config = dict(
    init='uniform',
    learning_rate=0.0118,
    lr_mult_o=2.0,
    max_steps=9189,
)
MLP neurons of a small language model. Each row is named by its layer, matrix (gate and up: input weights; down: output weights) and neuron, and shows model dimensions 0-223. Each number is 500 + 40 x the weight over its row's rms, rounded and kept within 0 to 999. Numbers have three digits each. A neuron's up and down rows have the sign that makes its largest values positive.
After each neuron's rows, "fires before" lists the tokens most often just after its 100 highest values on Wikipedia text that the model never trained on.

L10.gate715:490460524445519527554503491464450479527507538508424502559512473517468450620484446525498558435532546498509437488483524499546397500531567491451438492508516538460502485542543533443431511561477411502479475520521524439644530499538496553534436501557500500431486472523515496536473517501443555481555534533535552458527510515445470503446542456520488447539483489533538456488568458505516470528545518537495491546508500475506531480476426480534531550494531520503496557533474562521446484427487538520459526476466520518456455453504540497537517502477534587531482507464561534443495536512539465421495507400517444452533512418469545428459538421512498512520436579535494460490501486489461502468542
L10.up715:591435478508438478531515514474562455482485562531573467495426538455486486559458565453516476507514550517506544450518476567495513479529545504534464545489450484449513506494514522585482539515447494520570504513490501500549440549506446465537462559525462453491456456478530422430461482490540473565534471530471438424474523538465539561485498396451477425479496505488476503475487496464572537491532514548532503512555488502479452565516442464485452522474492525515496513539385489458526441483499544487551537475493508484547605519584525563581499446454454511534489454455477472540434555516534522496522467476511488553483481561480484483494476499473536466482514495550440450498517469600461505548419
L10.down715:471397487504539546518547549515408556495477461465538507453437512449475500524512479505564478428438471490484559510602514545454467520558506487558418487530520551481483462509438480494506501513480531502577447554490516541528482504453445548392470504529483523500509511516505536554537494478479507518565448481516510380510502464498474508488498488474507478488454454469509504471524496568490561541440588466496552526500536545516526478569513505509521559523488486459503586458460510492603485504466540497494448487536511447453501503457541496517521476581386522487475570531542485491532497476534526452564494460512560432568504445534427467411545523473544453482496469516527439435516469478473501478502
fires before: " |", ".", "t", "ail", "w"

L3.gate892:553495497505530490476542535503529500424531461459435504505435444462536509503488612475462470481475507503499503436530563508533587534472498519461473525411530500460413482541442459473455490565535408489450495435473495470520567494479437465565593485501484497521502453473497504510522539513474449564482532491522489516495473498479397472451502494429582536437491481501517541517483542518507530520508497554529528435464495555544454442472482525537408494493514497446495473483547538478419472504569446516477516498539526545492469550536516455583504572456508516581512509516524533590504524531515505564459476567487517482493418545548562521536455502427463502502552467501477477473579499478527581509493
L3.up892:476508476479494513475478502445499511526566599527526528455478508408456528543415482464517543545507524474518495516458556590434515501557537533467546436543473520535553474594487488494497500543469567538504460487511508491490536458513394465480467481497540556488474509495508472454483542482465574529522524489542418498476527399491439525487547479491540501429503480512497491490489551443488464453514497493437482463451445457538578518493455538468496453507517559422506576570442561514537464510543525491507453486524583561480471493463420519502497497517506481513535502543478430525543498553611506495527485516465460435560509470439523480456503456435568535505502614501544493486470506507516476515433
L3.down892:558525498485546546545528495484501485476434494481495491551495520522458443496517448518516476490437557462495433604505490458478443586517510514520511529516513486515486469458497548451537466572532481532407526482455542470494462478528472487516511495525441488571533483478591468413517489416525507560506464437555557528530515476582521480504496521466488521490530493556504573497561491492504441536480435520504534442490548507535519538522502530494459416585544492462522621445539460442435484514528508502510455440538520488458482571527457494447553502527545526471431479558537482478508447450521542454587510496458493458455511466504468565467501527497458434427491449480523534591454445516507499527432
fires before: "als", " |", " |\n", "0", ";"

L2.gate503:522543481506495449515518485548494442515576560486483526506543443522518548490526498483536486461535519507454503458522450505520526480421532469499543511496479590476429445462495547505485509435494482436535495489512467559511409423501521566528548478502479567419421456539541416493470421476479500497477551506539556543492535473518411523463485545456540481541556520491427534518483436520540486516480532456505533535458468482528543485539521470514510470535470438526400454462545506490458496423464486536576534477508501516508562399482494591549501506465435449515542434492571485480550558482501449497515467458520465510487527534532529554606498556555541489484503487594520478485536544490546484514537
L2.up503:413482467568530535496510464503451501557586510524505485525545489517512547495495444488548478508451525442560513459526453501523531435449486488493459562546501487464542452504488561541558504515521433451513497497479543500515416438485486517448566393527520479498495507546476446495473551485450525540531522511529481555554458436509497539510463487540509468457440471487480563528506452496562486478528462427530463478430510564513435425530451566466425466513525537492486460553526436580507555467500517523539506469529472481511479447572433570519506514526433538524539532493522509493529617500462422527531413532492487462494550543496492508530574490507481501516512487474445491438537496597462506433551
L2.down503:445486556475491466567493567503488453424437443545432455497446446493548428513537511486497473465528506543494436522519537524468498561553461557463465472456508444525496555486507436465449522529439571459481536505518503508578550575527537526562464492452450444501548529494556513456484541482518507444509500550426494539505509513473508530506590507521435465516555445493547467444491545493519500457534555515564547480546491536519525583494423523527490569473522491553539573484502507495477423535488488444518484548482496509519505549523437445536507474552520514525417523549484487536518364492531544464442535510436387520477524462488457424506518503511466518488498524501447534551477502522508512492447
fires before: "m", "st", "ck", "w", "es", "os"

L10.gate738:518523454475513532470460546488461570529496492513553462438434480442560440489497495393574460580526483523552530554515493571464516550527538555536526511552521483504533510564566475435484515478561545462474459515561530533519581527515518496548435512544450558497467506445499486478499476458499505440437525474518490486430507484486517539503449488498531485458504494459491573569545553460471458521463499489533501480504394529445547490559488502535515531548496459568476450499578456554541498447556436552451533466517500523442487494489534464517385503536543462460519534456502494473443483505496468491475438502557458500517470443483490476471523511499427507590477578488569483451511444462580519508533
L10.up738:511453545514496614590449440507503468539469491439418586509513461578537505579465456541405499466500469520570469593466535512491540547517509489457488518410465442536490435491508502487480554492552430447545537513559509424530530521467502528467470480527477480571526476506499466544560493497508457511541449526467437515561465565496503545555455565493571485491486531484580460484539513497520468396475487514531440557495574425543491539459531479485500546495485466516471515478480527464479514516549506518528537491471492434465526464442505493516473482566554484503425455452538511524495518508495457513451448548441511449414499481496534498525540485546488498473533528553528450488562522531523489453464
L10.down738:498525441453520559490587445429499529521495503487451498469553543589526548517504480407485482476490485450482525521508426458427534496435459622559498540517456462506534455543474527467458549484444536455494498534455424515506524558492436489457460501509541415507517468499507605538422501533464538540566505442588507492516515464518512525503503501456504473475546516505512508551488521531510499512485495490436510543536555487499528472491492481448496520509466512429541443484514488482517516537507539570572498491527585511452506405542493401419442522503467514563506479496478517562492505574470538496464529508536463526488521490485494482519510466399502574541530552500514496480455409505441498465565
fires before: " ", " the", " his"

L2.gate46:552424481425408435517527565593513489583532473480458510489383405517493466491466509497531454431534533526450489466394537461513536495457558518502492522548498533483545461460495471464464526551399541474505475535540593501488520538547556515510483527502524495488442510595508491530492505491401464519449463497490494500425495453518543506498471529545536561541508472489507449537554527544508504504497478514470520506478508545554513590529515534401534459468455485467483538480531496520517461439445514535449487485507496531538566527442561443484513506508528461522450485489477502471449510523526595497523482566511510477486414449524517487497529522458473493527577479512486556523559488460472459437500
L2.up46:465434458506445412527500539503468526507486553506471532487445489436441437431543482444557577450530530517455508530445402544441459471447580477556515494518474486485493526440472382486496501578511517491494442526477476506498496493541530521519490439461520558455518500534485561450493483533419503474482491541506521481447543520524459528490457507471488501493461515504501534477522485475454518501500554545467472593488541480527481486479526555503481390521477565545561482490544486575564523484453472559558496464514413523472534496552576533466503495494554490495579481475501460480587401484530530454543509475510560531570472443522475524567498508496482585556541498529472554546502460485512523459489
L2.down46:456445460487484448591500565511503507536548607578475494520451491483531442506503426478576553504557502463519549537417433560439453469507525485583539484540493506451547454422476467446540514531491488515537482511460439508484499468519594494502477463508549536514453492565445579387469509432483522549499484545507541535526501476468531516514413471533470478475495480457488570475529524515444573506496485507493457613427531512566488491457539501510550476504540507461503491466476447491531495462522515556503546492492509484481487539465525461474490488500502507563466533543488446505554526488548539431513553486527467508480549486422464463474453627449518476486556461554485527510464460508506493486500
fires before: "ister", "ut", "ate", " of", "im", "or"

L3.gate539:476512513456551558429491497522462429446462495488484473577498481506543477484560473550546512541488506473467504506530446507481551519526538509490472444440407501535604500423581441475544504498421460487509520477560501531565498499468530464519481503496486498471432519522554554562481568559507458481564545459551512482448529521529517461425518519468496578496427486491504501514537493533508492496419445498491544500489588425534465454501477467522546530499495483455458529510591562497417521567466484494484485548479511523437518507454482533480442599502476554423480576519455497453497441523528530435513468437474422508578483474469497506488411509508517521526519476528492519532486545459574547514531
L3.up539:545497530485535539502558461439452499499441500456455487512512501564508487483523503506532542462544490543503523439473483532417614521475580490485417452461447469539566554479576464499548444479420486501494491451511515499511521504489481541514539493493520482462469545515561530508473488496533481425496480530565501498476479560531481420418510509547485527494508422473481488478459476439483557527453482578473575475477561481408461465450547411490502483529512476500546497532485518417421502535471573453470494524546549541497506559447491518500462584517484471441584516519550501469471487555563518472479479446549432463567515554495540545536457529551508551533456499438518576515487549486541522521492
L3.down539:573461476495420487461501532533471488428472539455498481526517457450500533556437486525448506464438489562473447461494531441499599438506492495507450534488478533464555531436495530563552499517553581509479480450444503518467512495553558477505528475486521491495488464573541536532489538542503504505501492544567531443510480525518528472558508549581485476484521486444547541469556516519519514496494494543466492536557542476493445450514496497539602507560471458532483524524550399494464500566438478580446509466516468561491460593486405459490466494501465523498461526477490474467500560457499527534515520475498485552468521568473433483457420511497462556486434459576445620506483486476512492426466
fires before: "or", "ric", "ron", "ions", "ed", "ing"

L4.gate58:470527488419485451490540543514576497465507518567497519517473512432531482487448524492571552445479470446558529575508490521491567495460578462502532432464517514501564579505485505564461484503520402509537562473504529529469527469518478512492573522516490507464436469449519475528566526466568504502482374582501477518552567458505529469419524525503537531375479513500559553472511511501407464473461504463495517422534462566499543448464508501521522445489475512524520569555509506541515474453541557547434432503538563464531527541536473479513444517436530516540558485531499498473454473481481455489461520510497463414468524487514539470471491526515457423506525547466552485538546489480482505495446
L4.up58:473471474562521491519513519589505504412502545517493555466534530510510523480516524389544516457493497525471507527521462491488549519552589481498431494480477550515513536511512509497501508560498502507551546483460506551483469512467496487522458535482576474417528435546453492430482563517539504511471496571489455470464523492496515501428473517420457553496497461603543484492522460518470482421580462472453458493578471487586580494425527498565484528483424575504504535568536501491462555519462463466504495528486524521441561508519474512449416540534485500469533361460527500550517423532438447474543524499418496489493492516446529565542484457570516496489477477500503494451528518491494484563460
L4.down58:540529474545480542499512532468483519464432499487535517469523554452554486453483509474519535405470546478523527520420522508547445586516391532532499485458406533464551531486468493472449456470465455514507546540480474516529562498503466530490454466517535603465483496479414453501494458538460575482513478557491495513516446486450480501426562552552558490434382492463544469544493492462473531522542509523502491545474438470522501531459504484493497522430486527558463524563412561467542479468510475491468521555517527522555461541442543558443520433522559481467565488481476482440504467475482565531512437441543442492502534551544472499496474511557558501528514492487573567535538497573470482515523
fires before: "ed", "s", "c", "ant", "ceed", "ing"

L2.gate575:447480521436507405513491489525474451538480432540521468556516506560534530430533448429503513477438473504477438452461533472528512527488524507493542485531518423469537530484514453456482476464492497571476537492445510452440524492544496460506533530459476468517459531589459505521481517506493569462480477469522487447493492568452472501474413498529519527464506442518532572539492506523516475535506501504505562473475474462526561561573462435535500458553454372477443447507452486480500530476484474525487557448513460505526516542503471578506499519553470510526546487533541558446519497517432484454525423598549506498506593459577556472482507513504561578580549463475467487506502589531533415498525
L2.up575:540502479448502596493499519491513502516507492519462450408490572478565578539428529457483505493494446503565523454483532533475494562459488489487415499445502450541516503503524496469442537504475428565522466489518536413568539493540502494495497507526504480534441503548566521637484462485464472550390541517493526436570538507505535479499555521512510437485537469482492534511459457443463510474446529517529522552497476500519546480551433519499503500483448403548450514437476562401477489501511494519510429469568554534505420530536510453435478548527456522518464527479519486542553486574480507448506437509476537496472525503497524444533549477524530534448515527507515531500564452566419534522488
L2.down575:478531519494371551507457571557458453480485497487479540446531544536437527531505506526485447460512485565564521533560503515480433562456440552429467452444497528467536546468490467496485551465459436542539459533479501423538572514490513589476460508557489461540485517519559556537431506538571480548509577521462489494476505429537472558464547446457579524516507497516464503453575512475529475469501422524500477455467495449468559466556450565381538489448475486519527478454544470496505476524482556447428480524463517480508533564495501533493510530568506523491543498502532447463503470526547504495451454502539478482480496519533451521502504545448420523515486533457604509504514523499487542497545
fires before: " ", "ian", "an", "ad", "e"

L2.gate238:431534498399525560519437413505509522501500454542559466461504442413502459491460536522435494465481486450503534493520540498503502409507553531440473557492539456543472588445527493571468480506470485585518524525469511514499490556478517517484495495501464469493537508454492457475524454511510522441498510466470428486493489506527539518486452531596443544552517539445529556443433501507502475515566477446477547511557494476503485507564545590447554459505543508430468539467525484445499599577510481494487499472573428496538484487562536565491507517486449562553510467426454483476492458503521470509528506572516544536481481488478503524491517534514519436547483524477565381447475484583507492537529
L2.up238:496530509455505558414438442434461453499462504469426524425499552539492477498474531454547524544578496455470511472435578509541502479519531541430477510506466489521505548490518463506504535504449453558493447502440491426530505511520485537452467462508545504570494507538500513514557471569502563480562503479551486448443537404592494497483485524535531514485460483413549563469450552481518528542502492374450537542415553483522521589486490579446506468453486443506479516538473448580538544555540496523527479518571550486562528446506494484509492503498492510535525514453482478489455492470494520595499505488460514510511533511570564509463518545442516432511510464477453502416460462507502495473519
L2.down238:461541475464571534567492562589503589521540467512484478478506443408519493488473515511384521522473584455479486472554443499490512526493453506545547541497519518537465538515465558525522481536483575500499486490482531574500500442437509485510431491497482499481464512471466510477430488447489509467412490467479488466527484555461570495562471518510451504528496522519503499534538478527458448546476532545622470499613445467437540410492564535520520485535545516501512490475503458450512455507426515464503531446523405461509509562507562557464464464520495477545496500474479477443443482427513491414517482542583567520497481544454488513532458480549461559515530571497533493458502516516462527470530
fires before: "0", "1", " |", "2"

L6.gate877:551477563500551484565534455487540590459454449468565541622477490545502462512531527502492525526436453483467484535532498551466534545519556516377463503549482460526498500552498487483525490448510574462530438483555522515419447521529514453507538488519519479507432554552518487504469518452486421532465528494477532430539489512534453507416463453476564496545407529483475479519492456463520478451409561507466512542442475532462563553565481502520474495571493567426492556495461370461484468489480469540530459475531464497479500541495520485547544516491519500500516479491520511476517490517498430532568516534421522480587477474473494500558481465563454515536495484501485470504517540436518518464534
L6.up877:498502516452528503431498441456495510446469549582520421506526560439453496505454498521573553505473512423474517517498506539526563375489443522488525481527540467439511470541490497456496426491482482480530412462548520447486528531515535576576439424505509486493489531487483531473546531568535539414527536488559453486544544541475535488448505544504434512547521489535512436512497531541554519473530533591447551481514501511508540471489508494482535543525567483503466487510508496544485470496405482466543470514549513521554482505532514582450481489473521462479515492452460476515573490449437480478537473489406520499495449436554488451519528498467478471498544495467604484513594481457542463563425
L6.down877:578531531525453504517532558502542498509563469411491524483499523462519514545516506463483510556509457506512514509476540513438510438442544534480477471509497513391548481557524530418482441535468554515510496530529502553495538546462548475530493504453510518504486452492485552485530470551515503558457527478567495485505443522536552474519501518530485524491521551421502439562434558486465551482545522406457450525450448539450501579426502525416484487469509535525516503564424492375456505520556534503450524518573533579556436494514435506468537445465512465530469504466535476459493492528439502437508507538503532461573577522442501469499493526493495448561464457491493515442466527486482475617473
fires before: "ch", "j", "g", "m", "ts", "th"

L5.gate571:576463548535431512529544501446444468522541519490476511475524496504456448512484500469469469527417564459393461441515543512515461478509523513433525559595548441505456469504490508514497523479461517442461493505521457443512474492475518510433450463491499495456562537483436544527535438465557516540425509471502561497591478495475525589483555489501538443492474467462534457414490539447468481522533507516495468515470524539477502530543489512483503545535497477484521602461475530514588474512537478563447498517510600487477493492469442468468507512475561531528597574536510552543466515505518525465529528456428500503585539512561492517510547437499533532476498562415506559427470458437475465470503
L5.up571:525540550529510486515539519434501466535483484483485516477451563507516535547497479482489520517513550439517458554557492522542489492596463557475511523531471453509471512486521486576562476499465500466478445426454478473481507459561495470416474593553533508489511441487467488371563525448521473579451525507567589504444444528486485570460496489465562475513486515405438499522509589491574525487452578544529530570526467551536560489445466497461542510496478478468495511516517478532430490468493503554506521509446528494508477464524441473460460434478481479536503507561397496549487567435427486487441467449603498569506471496501501467468485501529505488461514470478498523438491565516530499502523
L5.down571:487505517505579583469424547552465519514542437461529457539459561468469493510454551481507500556466505455431480524383478559392475490501525504528482507454502595541564553524526515441485471470503558487472503515510493479493478455508521479460547521571526498581541502533482547549482562550487459528481504467456459459496497575502504479484476481553536456500528480520551430555526486583446542490456498460474501496428502477521480564469483471486480528545426506517492462468496492551548470546549499432525552467486424518501508472526503596472473502453550557523484551472481521518455425488512454449524546563524496480503465526489534536495471448537583466447460523470467487589394474476439478506479
fires before: " |", "-", " |\n", "3", "5", "."

L2.gate812:529507537436538565464557494521463488506526475491507464525513461456537516529483485448490381454415533516497447523551540508608502497464552571478454483470468474488540482466531520491510494506496456521440438461488500493476447495530480541529449546480529498513485477478433488483516502535512535485465531495471433509431493555469538497436496438474545560427529499511516502554492502512525417538562551565489592539492468575469581521513567541510445521523469557504528509551457517537471545488434521498498551500434524526470469478500408456438552491513463449478501442455524659495491509575431470519481531541552538517508538520461559507494454566480515459522456537468509508503424501504540496450512
L2.up812:465473570519465521522501565494528437490494458449588491441527506486554561448514479512408459502540459483533500505482529495509522455499550497515496540565528516541563476611504530552483515497562526517395466528490499554470502493514483595525562524430493521563472451525438466505501498421509461491555492506525516458531536510457507470497452553505406459530493507499466508467539471434537550533432551468495494487549427573542490537539524496507472424466522433482478505490489489466497526489482475494496547449512476441521521493487479531477474519426446600581462454601496508490524528511429571460592436437469502458460488537531493470476443506519476437503447485531541453478542498493543460548519
L2.down812:494500522488471477455483555503518474471480479484571589483586514485556551473494485443382481544512487465478447573435524484521498580521532573525498437525549467511423469578436570571469576443462439551452474434491497524486521534443508610495542527479475519527494455545495514492503505476519502512545480469534532484467478553499520494499522536490470507510505492467491489387514444495509462503464448509523441544445453536489480488496520494495467490510543453542438553495516535450515544544432520486477562448493509495496510472492461521517496469418436582520562516575468537486507489402433471516518423438499416495485525557510535498484491523536502490586462504531508484548576553479527510528524
fires before: " |", " (", ":", " ", "cc"

L6.gate219:551467406459465502531488514540417492512483593540546476485456436566527485471522517531483507513516514554507479579470561498491479566450554544463485432533496474417511503451535448470457572509517504471484524472495496521484504512483450448616581491432447502541524523495539488504465563505551466488529508506538504455533489433435538527531571535485482537418445485542497494527517525503449427538512457504368491447478532403550509545545506584517452441493484498492548545485488519467557476520532501539498574484485461510454572506535501501471547528514484444498525516445489564477507496536466520535509448541471479517524468516504512468514493518529386456540512440502475507568492493468533516432567
L6.up219:557438461483494567598488481469534497553503558539431496500472466510565519490464463557518511464536489530495477539462507555511510584487456548583510461523464456496531513469544480517517485480455518473515571521505495493535541462469506569513496485531482503447589486487532363485478432427466475491474475465520492481478580560527457504502514503462571593467516482476514505535493542540418503520546555496445463526427529458460530482429577502464445458491530500435506437481479592548486425468502496533493569458479505526474600489510577488527519524491495508530468579492482500525477460546544490565474481477508428483504509527516514478475500462500463522533569462483431485489486521445557487403457
L6.down219:442415512471494580493520468503529506495550566515580453460491502506507408487531469471489501489535481433479504437423470491505555437506472548523499512486504436499466485472555487521481526468473514588476457517540464546516464501494558493512584493482566493540457515479457572529525492496467532533489454641452541464516523424428497508482444520497549589489445476501466587512525450461491520498491525533519539538591448541515475488548509422507486478546431487481537513508491474487500479457503520499485523492524504529471508530546469431517567489487472557522468538453503610465427536587452546469480476490491548471517487452489501508534495537521468466465494492555426561516488536587562479413461
fires before: "ister", "ist", "ut", "ial", "ing"

L5.gate202:467523586487503562524497562559530558477518477580397461526557551499492489546540467412547468487418441510532505526545456552466540488498490460553500548556512509502562507458545499539492494549474459494504474502468442430519474430512474485509486462442532469435530515556566437488493504437495488556498529478485488494566464480453513481489484499495504470494524450601516491479477498500492453461535483509486466527493495545581542441502511456476479563538493512480476503499511454493476487509528503481608473569542473483468530403493475505442455525480543470572465516515584513496535508531542568464558434488514428480490514490456497562564510554529535545464457496462490543450584425517470462384472
L5.up202:490443515517580515549506564538543526469557517523374453490532493529514491535518552458551530473482458521523449522576512508439503500562456445531590476558525529449541457516537553563445524514482452477435470510462449481545424458471551531570475497408493443493586526547520453536472513467510487495538559480459477498543456448512554447537493509473496532459497503523466521478496474515517456494537496476462447391431496465548569461496472439526509556526506477495429559611468499566459502492537466535602490473506463506498454482505520519471451541529482522543492449510526532501515537496494467488577504536528480468428502512458482518575425552487505474528479485478492542426509484503497458435490
L5.down202:581456535535486421486503558510475473485542478429422455415439427550563403499511492546490496521448509512535496453484532460466540492559453466500520558468488454558475554512493525530528456426485528448474499548503471541521499470513491503481475464487493440479535505489438522589527465476554548487441470524461526552528459468405491479575441558541426469471445538520546525462542464544552581511448551575537531543499505506578474538467490473591493547457461524507477505448504479494528469469531494456463553501481458484477480506473478470480540537565494612585498538570451473475527503466515535490521466507563475507468500450448463533546437495478534516529504559519510484527533498447471532465477
fires before: "m", "st", "w", "es", "os", "ck"

L2.gate622:490551473542530453451559443566534501465498556467478494590484422443519417459548495572528550448482510480441500428514477516509527528506561419515482481517568503490504569503508487528491476472465482524534527493479489482485454495483482466487497509477577468433452528545536351513543484504483509437469450530570566509483470549554445467500540504447540457440479523550516542503476464610498432491494416479514523486422522531504549485498478496512530495538516478470560503543499534525532509459507441492561450488514571409526562480437477496520549498486543552493444530460432478538512558534466507515477535404499529495563473451566447523507520490526473556518486485524500525498571504571524519500527
L2.up622:526486435443545511429535455499571450460466516423521540582473460436531530499507525551534517474472521504470531452537423522487527482460560429510440524503594553510519510517568498602512469516400547503511485452512556463487493460471505532454524493524521491437503513485556386518451475513538468479452553507582492458449499543584523452454503449444550529514510549556430497492504453536572436483524518451512592431395463511537535481536466543539474480552495480496507484491523568462526519482495466467509508465481557481542551465462503534492499482454529479537518552459501503516491442511470499533448493495492446513559543472487575526499535530537517548469515440519461467457580515520496548489490
L2.down622:503482488501422533445491557509531555381489487430496478516535494502535473522574494511448516497471558540486460533522577471509525524543549500541525477562430522453482538525456427460454541493587455513481522470497482490489489488514464459549477529452528468495551495491403500504554550511473540463538490497554533560492460519454496544459563592492457473453531498459472503451475476543455560475488424478494518547550608499494470442505442473475570513511438528487555548607468461440525532496479521524566507592492483496451553555541436447493510517432527481491499452483497485508529543495430494497524529490524535438433434501495496507482548497495528484559442468548390500495456471516506488529539
fires before: "s", "ed", "and", "able", "ro", "ing"

L10.gate393:410549542455514525517497557569534471506513527476450456508483498437455523539522456497412464500543504442436540517446551473528529493489492496520439466480545588564518469493439453525445474509502525480518531480492428608477503510526386484504491489495441481529510501487483517433495514533434519479481562497495388484512542502535443426434511514457540448461485506530512489491422468491427458514587470551508550465491486554530514523512488541506550507518569587541528480565532482543532519446505527536571540523529558501526534530514446488460510455480487557552505459541437570508471555527485532416534491519468528467439499553529569470472562467525505522468455464467470475565483444508533502459522
L10.up393:447573522473571401482527514556516457464533486508483495513474532528558506480435477563468517528523461560495516432471531554501527475427437529421500480468475513439537510565503531503501451441502469547509512570531409519506490504511496606470509479577427506530450517522531461524515531509459442473512473479539566486465424476480473468541470519500520524542485479533467502587465485507507517469513493471506619452519461551519450490521490496439541414485416596487514521496475516578532501511457556467528485438472579493487519518532436489523486540433477528485526491551480454409462522537511465508471570476530572494510453468468521486546470486500536509512558492496465420510585519538454508542453
L10.down393:542595489534458486402542543488504456448485520485477547508520508470528456471471470468532505511585489525462459541445442511520497514523462535447497529473495472522481536551499531491455463514448512523554529498475508477508473554554541511546544529516407596503483503512455418489524452550544489478384497525530622513546499516458576499582539525530444450465575492549456520426481479534500498546506511514526512479484507490516485505511471494459531478566523525531520405484519556541494586532575546404571473487480579516504525496452445459498466525468440546517474485487429538514515510484478536512406489485417513508510442547447474482532479449560486498460466535499459487490483475531455500526428
fires before: " |", " ", " m", "–", "20", "ing"

L2.gate404:516557508499545509429466445496498459432482465468478529424448503504588465493493531494531510493482468444523592486503535509507504464554486549424567493495512483510473574490475464505478561491472472511433474526530484500520494489519474523449467434493481506498499531530559535562500491520503556470618492431507495485429592461583488481515454477481480525529452535485440545423453523511563487491477470441515588496448530544478564575466494577483450512501512492459523507520479502485541434594487474546430470474579484469530550449506484510447532519444405534501485541504522480486491489496566562522505510502499526482483499524532576510486495566365507446481552551527466513443501477545439449510527
L2.up404:507534518491542552443461446484508482420510552449468494410468536567534455533491545485519486467538512453509542485423532480460479464541547542450461493474472527500491524454525528446428486521470440531504486540469481487486531527489450559474500460479486511532481487504515516525561476473517564495575504472454456450439544418586470524450484463535472549529482512466532506472422516497548519547550507369456513494416513429510503514455593546459501492523531430480461476522484472540548476559509500612495475489554532496497483472524462530494537504510501598544532529496483485463460530544549489555542548553470439508552510490518516571473553562457486425505514504509479458429505479624499461473514
L2.down404:467523455495538542562550529550512574558511458523518470500489486431542476485430564521383521497446610460491494486549440502498453533513401525508594494449568526518470521523495494562569485580489531487511486473489555518543496506450487457461464514503490473480504537455462485454444503479523459458455526431503486517501496568502578497640468497531507558520549486496463469534529528518437458538466470531567480509639454520436486428509513575504482521492520515484505493500485476475543457505475457464444499440494449489495492546473571520502432459468478489545493507468490476419486487478431459447491527569523543526518554498478554486537443511519539536479508525524488480471469530502439538509493
fires before: "0", "1", "2", " |"

L4.gate304:500523502482500498558528501499565561430481498468498457516479531547516490475515497430476541526511395483492507546512487492579497450473540553415533473534508497546550482519517576524447559558472500472440555465510508489517574485516509489542468490451565457487492467497419464494427530507564496527497476473528502581526422579513524505444510470430500508542504432495559443501498486470508513490495509574469540527545465491461604454530411454437530488529454492544494535404468481513513528419452493503534463525494408503518469501522473503586480540511485511483495481508443411506577493547478400529461517497533490451557532486465549441502519481458473525482520563541512454484529489446523527602521
L4.up304:488523543517484533457525453545516516413467504496531553485457599529539517518507455521551536504471454546526445493550537534467540522573578575472485511442549500507516454518449498465499491535485517469515475512521512476415556496559471482528562524508529456506529524539532506509443511573527581499562521521536507448453467502473516542431545525532525534532469489497451471489465524504535505574508466530557512533424552506359476515491457520598509520513526441425504493471494432614434510492465504485491515491570548498444527531492529549426440415429579489451501505471445471507434496400470508455472508517481551476528453477494473506511525498501488460481503465524527511470509573458447460463487
L4.down304:526506487585478541471494481459552555485482506432503480576450553488463502494481544520521561544521469538445500434467476486526465500477501470471543569491507515475466509463491555450533511441542506460468496529519494598509588484549532504542549486529528497462460558536425525457508535527500546507487512540446476463471478450482508531468487493429503571582591484490504482537465479426536459444529488512471477582466458506471552467553565433475462584472502486494512500461425556400499501447515448541525482451550509564577487514540489474513509519542539436563479514482434419479394543458531471498511524532432519481484454502531477444535480439533457437473483553509527500478549522496528532492585
fires before: "ch", "ts", "m", "j", "ab", "g"

L3.gate114:422478544570565503465538452445503518437431490527434492473444467479542508490533460488588493501537498595423535480605522459554547482427515468508511482502478456496555496584508505440440504499483515483523438598556573450495519517484489530520443527483443522542445532507484491528487475515500479533478487489492454461475565493544622459539480479520482488409522512492508473516490507484505534456467470509484547452492549450537459550505525509512481576472500489509503549471502508494528502570525526522472489516478508502489499454517484463495455551523436517480492475412498446534462478513422519461465526507500467527491532537535487591448555576488452511500538490599558410519511556456494538406556
L3.up114:424461507494487482498511496490450514469482497485428501509455500509589539538499514488505400517434466556520452498508564507590601526442462519518454545502458467432560502537497438500478546474481443457546473515532506451522517577493491454488524519529461478528455557516540449503535457560502482488450523506549442507449482526547625457526465529467509505400476535440542511490492508496504484466507481550496579512388561496526499581481555480497487544501523480535516534570521482556426471577499473548476466521506464551554540478472440472490478541509496547505511532540463445556473504526444459550483549464465468520488489486496495573430529578491466451507507521524501437577509493509543535415487
L3.down114:486461453499483520457470511480513462520534502551517505443473444455501406542467454472553487546538520491536552482509522603518481461505466545531442506518538493481484528590491556526541547519477498506491436494478497469497554477377498543407443516575470489555527488534499576518542520471483478498444495516416524483479427475467530500496496490514473521524469532495474521429483446520534507481576439521451551553480503425523472435446603509516512465491439520508580491442590449527581506504543486510483456554502517566456509488568475493570474485491476501554538485517475373507498443440485500438484506544514447521588575472445471467465530539517519529531490483561522473490529505497507497493531
fires before: " ", " –", " |", " of"